Weights of a small GPT-style language model, trained from scratch on English Wikipedia.
Training: 1136M tokens, 8667 steps.
MLP neurons of a small language model. Each row is named by its layer, matrix (down: output weights) and neuron, and shows model dimensions 192-287. Each number is 50 + 10 x the weight over its row's rms, rounded and kept within 0 to 99.
A block is one neuron, or neurons of one layer that tend to fire together. After each block is what it responds to, as a language model described it from the Wikipedia text at the highest values.

L7.down64:67 50 60 70 65 43 61 56 58 57 54 37 37 43 40 60 61 24 83 47 41 58 67 43 44 56 51 48 42 24 43 30 65 63 49 66 52 41 26 58 61 50 34 56 50 43 45 48 53 40 46 50 24 75 78 69 43 64 53 62 58 39 35 57 48 36 51 53 37 45 64 72 70 64 59 40 47 64 61 55 42 58 45 44 53 54 29 36 49 42 55 66 47 51 45 75
L7.down303:37 53 59 60 58 46 40 36 45 57 63 41 54 56 57 55 41 45 65 42 51 67 63 36 52 51 49 72 56 62 65 48 30 39 42 61 35 50 42 55 61 63 49 35 51 56 52 39 57 35 49 40 43 43 41 50 47 50 39 58 47 63 47 39 40 64 58 58 39 44 47 52 22 29 35 53 46 53 46 57 47 45 55 27 38 32 49 51 48 57 54 70 53 51 31 51
L7.down399:61 53 53 42 49 61 52 48 65 62 41 55 41 44 44 44 32 70 55 44 46 45 52 54 45 54 46 54 61 57 57 54 56 55 61 56 78 67 64 31 40 38 58 54 54 72 61 49 55 47 59 60 46 39 44 37 51 47 47 35 63 60 39 48 62 30 59 49 56 37 45 45 39 59 38 42 59 54 58 52 56 49 65 39 49 48 39 56 64 64 67 48 55 49 50 47
L7.down1146:37 47 49 49 51 54 41 54 44 50 52 56 57 60 35 40 39 53 49 52 51 50 40 41 48 52 39 52 46 45 60 51 54 55 47 35 46 53 37 50 57 39 28 53 61 61 46 47 41 59 43 37 60 32 74 49 34 50 38 68 55 59 47 56 49 53 41 44 65 26 60 51 59 49 64 45 48 54 48 51 49 39 57 33 59 65 34 57 39 39 56 44 51 40 40 43
L7.down1228:42 53 56 34 32 51 40 29 57 48 49 56 52 50 38 39 55 44 40 39 58 55 38 56 29 35 47 52 39 46 46 41 54 51 60 66 41 47 63 59 59 56 48 23 47 47 46 45 38 64 40 60 54 66 20 42 50 36 59 52 48 48 52 54 53 65 48 45 49 54 39 52 47 45 52 47 47 40 56 41 55 39 45 65 52 53 43 55 49 55 52 47 46 52 45 47
L7.down1433:41 53 61 42 54 74 55 45 31 54 48 48 58 56 35 58 50 48 58 50 31 40 47 58 57 42 62 50 39 50 47 43 51 43 41 53 37 57 28 43 28 49 59 58 51 68 63 42 66 37 44 54 45 61 41 49 41 62 46 31 50 56 35 44 57 63 48 67 64 45 61 54 47 57 55 69 47 40 43 50 42 40 62 32 41 42 36 53 33 63 49 54 34 54 53 47
L7.down1714:51 55 36 57 54 55 50 50 53 58 55 42 59 54 50 66 48 59 54 47 39 54 43 29 39 31 40 44 58 65 61 67 41 64 41 45 58 54 47 59 57 64 62 54 60 54 55 56 45 45 44 54 63 39 55 58 46 49 51 46 53 50 42 65 61 52 43 62 32 56 49 59 56 59 47 49 51 62 30 49 66 35 41 47 64 36 45 40 42 42 45 48 51 41 44 38
L7.down2305:53 66 71 28 66 54 52 46 32 37 54 43 44 38 36 41 55 52 61 45 47 56 36 35 46 34 63 56 49 38 47 73 65 49 58 56 58 62 53 52 56 69 44 53 42 37 63 72 69 65 62 58 45 57 29 51 52 43 30 59 53 68 37 59 50 58 40 45 50 53 39 53 51 52 40 39 59 35 56 49 60 40 40 61 38 52 50 64 45 55 61 63 46 51 50 42
L7.down2430:57 52 41 41 47 34 35 49 41 77 64 57 42 34 53 60 50 61 43 62 45 61 39 39 41 57 37 55 54 52 42 57 60 49 42 39 56 48 59 54 48 48 26 53 66 42 37 50 43 48 60 42 55 52 11 44 49 45 43 52 56 62 47 40 52 57 64 56 50 45 47 68 59 45 57 34 56 48 51 45 52 38 36 31 52 43 48 43 66 47 54 44 57 44 56 53
L7.down2589:37 48 67 32 41 35 41 49 62 47 46 30 63 45 53 33 45 50 51 41 56 49 42 46 52 43 63 53 47 21 42 56 57 61 53 61 52 54 57 46 56 53 58 40 58 62 54 80 69 44 57 38 54 49 39 53 44 57 46 42 42 40 50 45 55 60 51 67 53 54 25 31 40 45 41 43 47 29 50 54 39 34 48 48 50 48 61 64 39 30 54 51 47 46 41 43
L7.down2592:66 60 48 63 55 53 44 56 31 60 54 52 36 48 38 33 50 39 54 42 44 47 48 29 65 56 52 65 61 51 34 66 48 53 43 42 34 49 62 41 54 59 48 50 35 59 70 45 42 67 40 55 26 55 45 57 30 33 45 70 45 52 41 41 42 58 35 44 46 48 46 71 34 44 59 49 38 52 53 49 58 40 59 30 62 61 45 45 63 33 44 45 54 52 35 30
L7.down2622:50 58 56 32 59 32 38 38 51 54 39 41 49 56 51 27 49 50 66 58 43 43 38 53 58 55 35 31 37 42 63 42 55 69 61 49 42 61 48 64 65 37 60 45 48 43 44 71 55 78 60 33 53 59 43 63 51 64 38 49 33 36 47 32 70 73 55 61 39 30 65 42 46 60 51 50 47 42 63 44 55 37 58 51 43 53 44 45 35 45 52 43 57 47 47 48
L7.down2772:61 55 45 58 55 46 39 38 49 29 58 46 35 66 54 57 38 47 39 48 54 52 60 51 58 39 65 63 48 50 26 61 62 50 39 48 33 61 55 59 62 41 49 61 51 59 62 65 49 63 61 32 56 65 53 54 58 58 67 63 34 34 53 40 50 57 45 25 43 45 56 42 38 36 51 52 47 59 40 55 72 48 61 53 59 45 36 33 44 35 27 45 55 40 38 37
L7.down2802:50 58 47 49 54 76 45 36 41 61 44 55 52 41 44 49 66 39 63 57 43 45 59 50 53 61 47 58 41 59 28 37 50 45 54 45 42 36 52 51 54 47 56 71 45 37 59 66 40 28 54 45 40 52 60 44 47 50 60 63 48 60 55 51 46 70 61 50 44 36 48 50 52 37 47 55 48 46 55 53 63 34 46 29 46 54 40 56 43 52 54 50 52 30 56 52
L7.down2968:58 63 72 58 43 63 56 39 44 35 53 38 42 42 25 46 46 56 55 62 65 65 54 53 72 47 53 47 46 58 42 61 44 58 42 50 39 50 46 59 43 55 60 47 42 33 53 64 42 51 56 56 45 51 42 46 52 66 43 40 57 49 51 55 60 55 62 30 43 57 49 54 57 60 40 45 32 49 46 41 42 40 46 33 55 64 51 44 52 38 50 41 37 48 50 53
L7.down2979:50 70 71 36 54 40 48 44 37 50 44 50 63 48 53 47 48 49 57 57 58 43 30 57 53 43 64 46 61 58 49 49 45 53 41 55 57 53 56 49 46 61 69 37 50 51 58 47 47 48 69 32 39 55 48 57 51 46 41 53 44 53 58 57 53 63 48 63 45 26 60 46 51 59 46 52 66 41 62 54 55 39 49 34 64 55 52 48 52 30 79 42 55 48 61 64
Unit or counted-noun tokens right after a number, such as appearances, shots, miles, copies, or the "s" of seconds; also a plural "-s" ending.

L7.down99:45 65 32 65 46 27 58 48 59 53 55 41 42 53 42 45 58 58 59 71 49 59 52 50 69 50 46 52 58 48 67 55 43 37 58 49 40 50 50 71 57 55 42 45 40 60 69 48 53 44 51 61 37 41 49 58 54 42 44 54 41 47 58 65 36 46 43 47 60 69 46 51 55 49 43 58 45 53 44 47 41 46 53 61 33 53 57 52 43 52 60 44 33 46 63 38
L7.down207:42 57 51 58 57 58 35 60 38 41 47 69 33 52 42 63 33 66 44 39 66 45 44 50 44 50 46 49 38 45 66 58 50 58 44 43 57 49 41 54 57 40 54 48 20 51 39 49 45 54 43 47 52 40 58 68 64 46 53 56 42 50 43 27 34 30 46 47 50 62 54 49 52 53 56 43 35 32 50 53 39 47 42 35 70 56 60 55 66 55 43 44 41 51 58 51
L7.down274:56 43 40 41 51 47 54 63 67 37 53 46 52 50 49 48 45 53 62 53 47 52 37 37 58 51 38 49 42 46 57 58 53 75 55 29 48 64 47 56 55 37 52 45 55 78 47 53 49 45 55 57 53 49 46 41 52 51 32 51 58 45 54 61 61 61 64 49 48 60 55 48 61 49 65 61 42 35 58 68 58 46 61 65 44 39 52 53 54 43 56 54 41 53 60 41
L7.down378:56 55 52 60 59 48 50 68 44 50 44 54 52 55 49 39 41 52 65 59 45 51 58 45 66 58 61 47 53 40 54 47 29 42 54 42 44 50 34 58 59 70 55 68 42 36 57 45 61 51 31 52 37 58 39 47 49 53 32 62 57 61 51 50 46 33 61 43 62 57 61 48 57 42 64 56 59 37 45 44 46 74 50 52 76 54 62 54 59 41 43 46 63 45 64 52
L7.down420:72 65 62 35 32 62 68 57 39 52 53 56 62 42 57 55 37 53 62 42 43 46 43 54 41 67 68 47 46 63 40 53 44 35 57 73 67 47 41 53 58 58 78 42 34 29 53 53 56 32 50 55 55 14 46 55 45 47 55 51 59 49 59 50 35 59 47 55 47 57 63 56 50 68 43 50 40 51 60 23 67 53 55 69 41 37 53 58 56 46 49 42 70 54 53 45
L7.down492:58 62 38 58 37 60 61 63 50 55 50 53 47 57 54 53 57 44 67 48 54 40 41 32 71 55 57 30 48 58 47 50 47 52 29 61 66 58 63 65 43 61 59 45 46 49 68 50 51 51 57 47 53 58 48 62 43 54 25 52 41 55 55 49 52 58 52 54 51 46 58 56 52 56 45 46 30 39 61 46 51 59 51 68 38 58 70 53 53 49 53 51 51 37 70 41
L7.down612:47 58 46 47 44 54 51 52 45 55 42 60 40 47 28 41 70 34 52 64 49 55 51 54 60 51 35 52 68 41 47 29 55 62 34 37 64 43 54 48 76 59 48 54 50 46 57 42 46 71 62 49 49 47 36 58 55 29 58 31 47 50 49 54 47 50 23 37 31 48 50 40 46 56 42 46 44 46 38 37 64 43 56 40 51 30 38 57 32 51 45 47 72 43 54 48
L7.down990:58 48 59 44 54 37 58 73 38 53 53 45 49 42 59 44 61 52 58 29 44 72 52 52 44 47 39 55 51 45 58 50 29 54 42 44 72 69 42 68 57 60 37 73 48 47 50 32 54 56 63 32 49 38 57 50 49 48 58 62 55 49 54 34 42 55 43 49 65 55 61 34 38 40 51 53 47 42 62 56 38 51 45 38 52 41 64 75 57 51 37 64 62 44 56 59
L7.down1360:55 55 67 48 52 60 46 25 43 50 36 51 60 39 51 30 52 26 70 38 53 58 60 46 50 64 55 51 47 62 51 50 46 63 58 45 62 29 50 55 45 46 75 43 38 48 47 41 51 53 41 40 60 61 61 59 45 50 51 49 62 45 56 55 50 58 55 50 48 63 43 58 36 48 77 55 65 44 65 43 58 48 48 59 46 44 45 40 32 34 54 51 42 51 55 44
L7.down1693:30 44 63 54 59 28 68 58 44 54 54 51 55 61 39 46 53 59 64 43 45 52 53 37 56 44 35 47 34 39 49 36 45 61 55 51 45 52 47 31 71 50 46 43 50 52 40 58 34 52 51 44 50 39 48 59 66 53 33 60 46 65 53 39 45 62 41 65 53 41 70 51 52 38 40 49 62 38 28 53 47 59 37 53 59 59 42 45 53 56 58 47 56 30 62 44
L7.down1715:56 51 50 41 46 42 71 46 50 65 41 53 47 54 53 52 51 48 59 47 61 55 44 37 44 38 54 52 49 30 55 41 58 64 44 44 40 48 46 27 47 53 52 43 40 55 61 76 33 53 40 41 42 49 44 30 37 42 49 43 61 49 54 57 48 47 52 48 44 46 56 59 58 66 39 57 50 48 39 46 42 48 48 41 58 51 57 63 60 39 56 64 43 59 56 57
L7.down1833:59 35 57 50 63 40 46 45 55 50 44 59 65 54 37 45 49 44 46 44 68 69 48 49 56 62 50 23 49 53 53 63 57 42 33 41 48 39 58 42 61 58 55 54 51 48 39 55 60 38 59 50 43 48 19 67 71 53 52 59 38 40 49 79 46 44 60 53 43 55 63 44 35 54 61 39 63 56 46 49 40 33 48 64 44 37 47 52 59 55 60 55 54 48 59 52
L7.down2359:58 54 52 51 35 50 48 64 44 43 38 51 45 55 48 61 62 55 64 41 48 58 44 57 40 64 48 51 39 42 51 63 51 41 56 53 25 36 53 49 52 56 62 58 36 49 52 67 42 51 54 52 45 50 52 30 49 30 67 49 41 52 43 48 37 47 63 48 51 43 54 38 57 68 52 50 44 57 51 40 78 54 46 45 59 58 52 37 65 58 48 66 53 49 51 46
L7.down2832:42 39 51 59 51 60 49 56 54 72 50 50 48 47 67 44 57 49 49 51 62 64 58 59 51 79 50 55 45 46 57 67 48 45 31 33 56 48 44 41 46 54 55 39 36 62 53 59 45 48 51 59 41 54 47 69 50 57 45 55 33 49 62 38 55 51 57 62 46 54 57 36 47 68 76 45 50 61 34 39 57 44 48 67 33 56 60 46 56 34 51 59 54 66 59 32
L7.down2967:32 34 49 39 44 47 51 46 69 35 51 63 48 47 39 39 54 50 45 33 27 53 62 39 47 61 64 50 65 44 43 32 50 49 59 46 75 54 55 44 65 54 62 44 33 48 47 47 74 53 46 39 29 40 39 49 57 55 36 45 37 64 52 58 47 37 45 43 51 38 60 54 57 42 58 54 50 58 50 66 64 48 62 56 56 66 49 42 67 53 40 47 36 32 53 52
L7.down2996:70 49 46 50 52 52 56 33 37 63 51 65 34 48 32 38 44 41 48 53 55 45 54 59 46 45 39 47 48 67 40 47 32 45 47 55 49 41 36 59 43 64 39 40 30 41 41 50 55 52 61 46 54 53 64 58 47 27 48 46 44 42 55 43 53 48 60 44 37 38 57 37 57 51 57 52 49 36 47 41 61 51 46 45 40 50 53 63 66 48 52 57 53 77 47 46
Subject or role words inside names of degrees, posts, departments and awards, e.g. women's coach, PhD in Design, Head of Recruitment.

L5.down821:61 46 42 54 68 63 48 40 57 68 51 35 51 55 33 43 60 34 60 48 57 65 37 38 45 61 49 43 38 33 40 62 51 45 57 50 52 43 38 58 50 81 45 66 53 74 47 50 54 64 60 56 47 43 52 67 49 35 56 39 48 52 58 49 47 44 45 61 40 51 55 52 47 58 50 42 63 46 50 52 50 55 53 62 66 47 42 61 47 37 53 46 55 52 50 55
Role or membership nouns, or the article before them, after "as", "served as", "became a" in biographies: member, soloist, forward.

L5.down1893:45 50 40 64 51 45 49 47 57 45 38 43 46 39 60 62 50 62 39 30 68 42 46 39 46 53 55 41 43 56 35 57 65 57 38 41 63 56 55 68 49 57 43 46 70 34 53 37 65 40 62 64 50 47 54 50 38 46 44 47 29 44 54 58 55 34 57 35 36 48 35 33 58 51 40 61 51 65 61 56 50 59 44 57 50 49 63 52 52 51 46 44 47 49 32 58
Day numbers right after "on" or "On" in biographies and sports careers, such as on 5 July or on 31 January; weaker for other numbers like "one", years, table entries.

L5.down1556:38 55 47 53 58 44 36 36 46 63 38 48 48 44 47 55 56 47 46 57 39 46 43 60 45 62 55 52 53 45 44 50 64 38 54 43 44 50 50 57 52 74 52 44 40 39 51 56 49 76 54 59 53 59 54 63 48 57 43 56 44 42 43 52 42 52 61 37 52 50 49 54 46 30 57 58 49 43 49 54 40 52 38 44 63 56 56 40 57 35 51 51 59 35 45 45
Unit or counted-noun tokens directly after a numeral, such as m, mm, m^3, fps, nM, years, copies, people.

L8.down660:47 46 39 67 39 61 57 37 50 44 60 53 64 49 55 41 47 51 53 63 56 32 45 21 31 34 18 39 62 55 59 45 61 44 37 41 54 47 33 48 24 50 46 61 43 54 35 38 73 52 61 60 49 62 58 30 20 57 36 67 40 36 39 49 39 52 75 34 62 63 48 36 50 48 53 58 50 35 37 41 42 57 43 47 46 62 47 69 49 38 60 62 52 53 49 48
L8.down825:49 47 64 52 55 60 50 42 52 51 62 49 36 42 74 62 54 43 57 46 33 55 45 58 58 42 42 55 35 45 53 49 78 51 40 58 50 67 46 56 48 51 42 46 45 61 47 54 71 33 42 31 38 56 42 59 61 78 41 38 50 43 51 43 35 59 46 53 55 47 44 52 23 50 57 60 54 31 62 42 43 56 43 61 41 40 45 61 35 36 51 44 54 42 38 34
L8.down1012:50 51 55 23 45 44 33 55 41 38 55 33 50 58 47 48 61 29 52 41 43 50 60 43 38 50 71 49 51 58 53 38 48 38 58 35 54 59 22 37 66 40 40 51 45 55 60 55 56 56 38 43 55 53 43 65 54 46 64 36 51 55 45 45 35 54 52 64 51 42 44 56 57 51 82 48 42 43 49 64 59 37 49 47 49 60 33 65 34 54 61 50 62 42 46 40
L8.down1059:44 58 48 47 46 61 53 52 42 51 62 24 47 38 53 65 53 70 60 45 70 55 69 53 55 45 51 53 41 54 66 53 57 40 38 58 38 58 55 40 45 48 48 44 40 61 66 37 50 55 66 57 59 44 48 43 36 45 43 48 54 62 35 64 43 50 66 63 45 52 53 58 37 36 36 57 59 37 61 49 40 33 63 42 56 45 63 55 43 46 52 55 63 60 41 44
Fires on the head noun ending a noun phrase, often a plural or plural -s, e.g. championships, tiers, times, locations, politician.

L8.down149:46 50 50 24 59 50 53 45 69 49 61 42 50 50 62 51 50 58 49 51 50 68 46 65 61 57 41 59 72 59 67 38 42 67 50 43 36 51 57 64 37 47 51 57 53 51 39 45 58 55 34 53 51 65 62 65 47 50 46 43 55 51 52 59 49 49 43 45 50 55 52 40 27 59 57 56 39 52 53 42 58 61 37 48 39 49 61 56 42 48 41 57 48 38 52 46
L8.down742:55 51 54 56 60 37 65 47 67 60 51 45 37 39 34 48 53 70 60 61 50 43 52 72 71 63 46 38 49 47 21 42 39 52 59 43 50 55 51 66 45 38 46 66 46 70 48 47 47 37 58 52 48 49 66 34 44 39 44 48 48 47 57 45 50 45 42 50 39 71 51 50 52 51 49 44 52 44 38 53 46 48 52 61 46 55 63 44 63 28 51 53 46 44 38 47
L8.down1703:54 48 51 64 57 48 44 61 58 41 48 32 52 33 37 58 56 65 47 53 58 41 59 31 55 38 52 56 61 54 55 41 58 54 43 49 42 36 55 40 44 49 61 54 45 41 67 38 54 32 43 39 38 49 54 48 55 31 39 68 51 47 49 55 45 56 42 47 49 48 67 59 49 62 53 43 50 46 61 54 54 47 47 48 48 64 63 48 46 51 38 42 65 46 50 43
L8.down3162:40 33 55 58 52 62 31 66 61 60 44 42 46 55 45 50 47 46 50 38 53 69 52 53 36 52 28 42 58 44 50 51 53 57 32 53 56 45 60 66 54 32 39 62 38 46 51 55 56 39 62 56 48 54 47 68 39 48 43 45 36 56 49 49 43 64 39 45 40 47 56 37 46 43 45 58 53 57 39 48 44 36 46 53 41 58 59 31 52 43 39 53 69 50 39 52
Tokens inside lists of a person's awards, degrees, memberships or titles in biographies, such as Honorary, founding, Player of the year, M.D.

L8.down1001:41 50 51 50 44 52 29 47 44 48 65 51 58 46 39 62 50 59 35 45 44 73 36 58 43 56 45 49 47 42 44 54 44 56 58 40 53 69 32 55 42 51 58 39 43 50 66 46 56 36 40 42 57 67 44 64 61 36 69 46 44 49 37 63 26 59 70 52 55 46 44 61 67 58 49 55 49 49 59 43 47 51 43 45 61 50 44 53 59 59 60 43 52 54 59 55
L8.down1199:52 59 51 34 58 65 46 63 40 38 40 45 64 57 44 44 25 60 41 53 50 35 51 45 50 40 59 24 38 54 53 54 58 38 62 42 44 53 64 51 53 40 64 50 18 63 43 48 42 49 47 44 65 40 53 52 46 54 44 60 43 41 55 66 51 46 61 37 61 44 51 57 42 34 63 53 34 43 57 55 43 62 51 44 80 48 42 50 38 57 50 56 59 55 49 57
L8.down1480:59 51 35 52 51 65 54 47 49 46 31 49 65 54 64 66 64 45 63 43 73 46 39 39 69 56 50 42 43 33 42 57 52 61 58 55 51 60 58 44 61 49 51 53 58 45 51 46 47 48 39 64 48 61 33 48 47 56 39 52 44 53 54 66 42 61 52 51 52 53 48 65 60 64 46 37 36 57 54 53 43 50 32 63 58 44 47 40 51 33 54 61 54 50 63 55
L8.down2124:60 54 44 52 69 52 53 54 58 37 55 33 55 51 42 57 49 52 40 56 49 42 50 48 47 49 55 49 46 54 50 48 50 58 71 39 53 48 53 58 38 64 74 48 58 61 53 42 43 41 49 61 45 53 50 61 82 65 64 56 46 42 47 58 58 44 50 47 54 33 33 48 52 54 46 39 47 47 61 34 42 45 62 38 48 64 52 44 27 58 54 63 53 62 31 57
Tokens just before an expected specific date, mostly "on" after event verbs (died on, held on, premiered on), plus "born", table pipes, "Retrieved".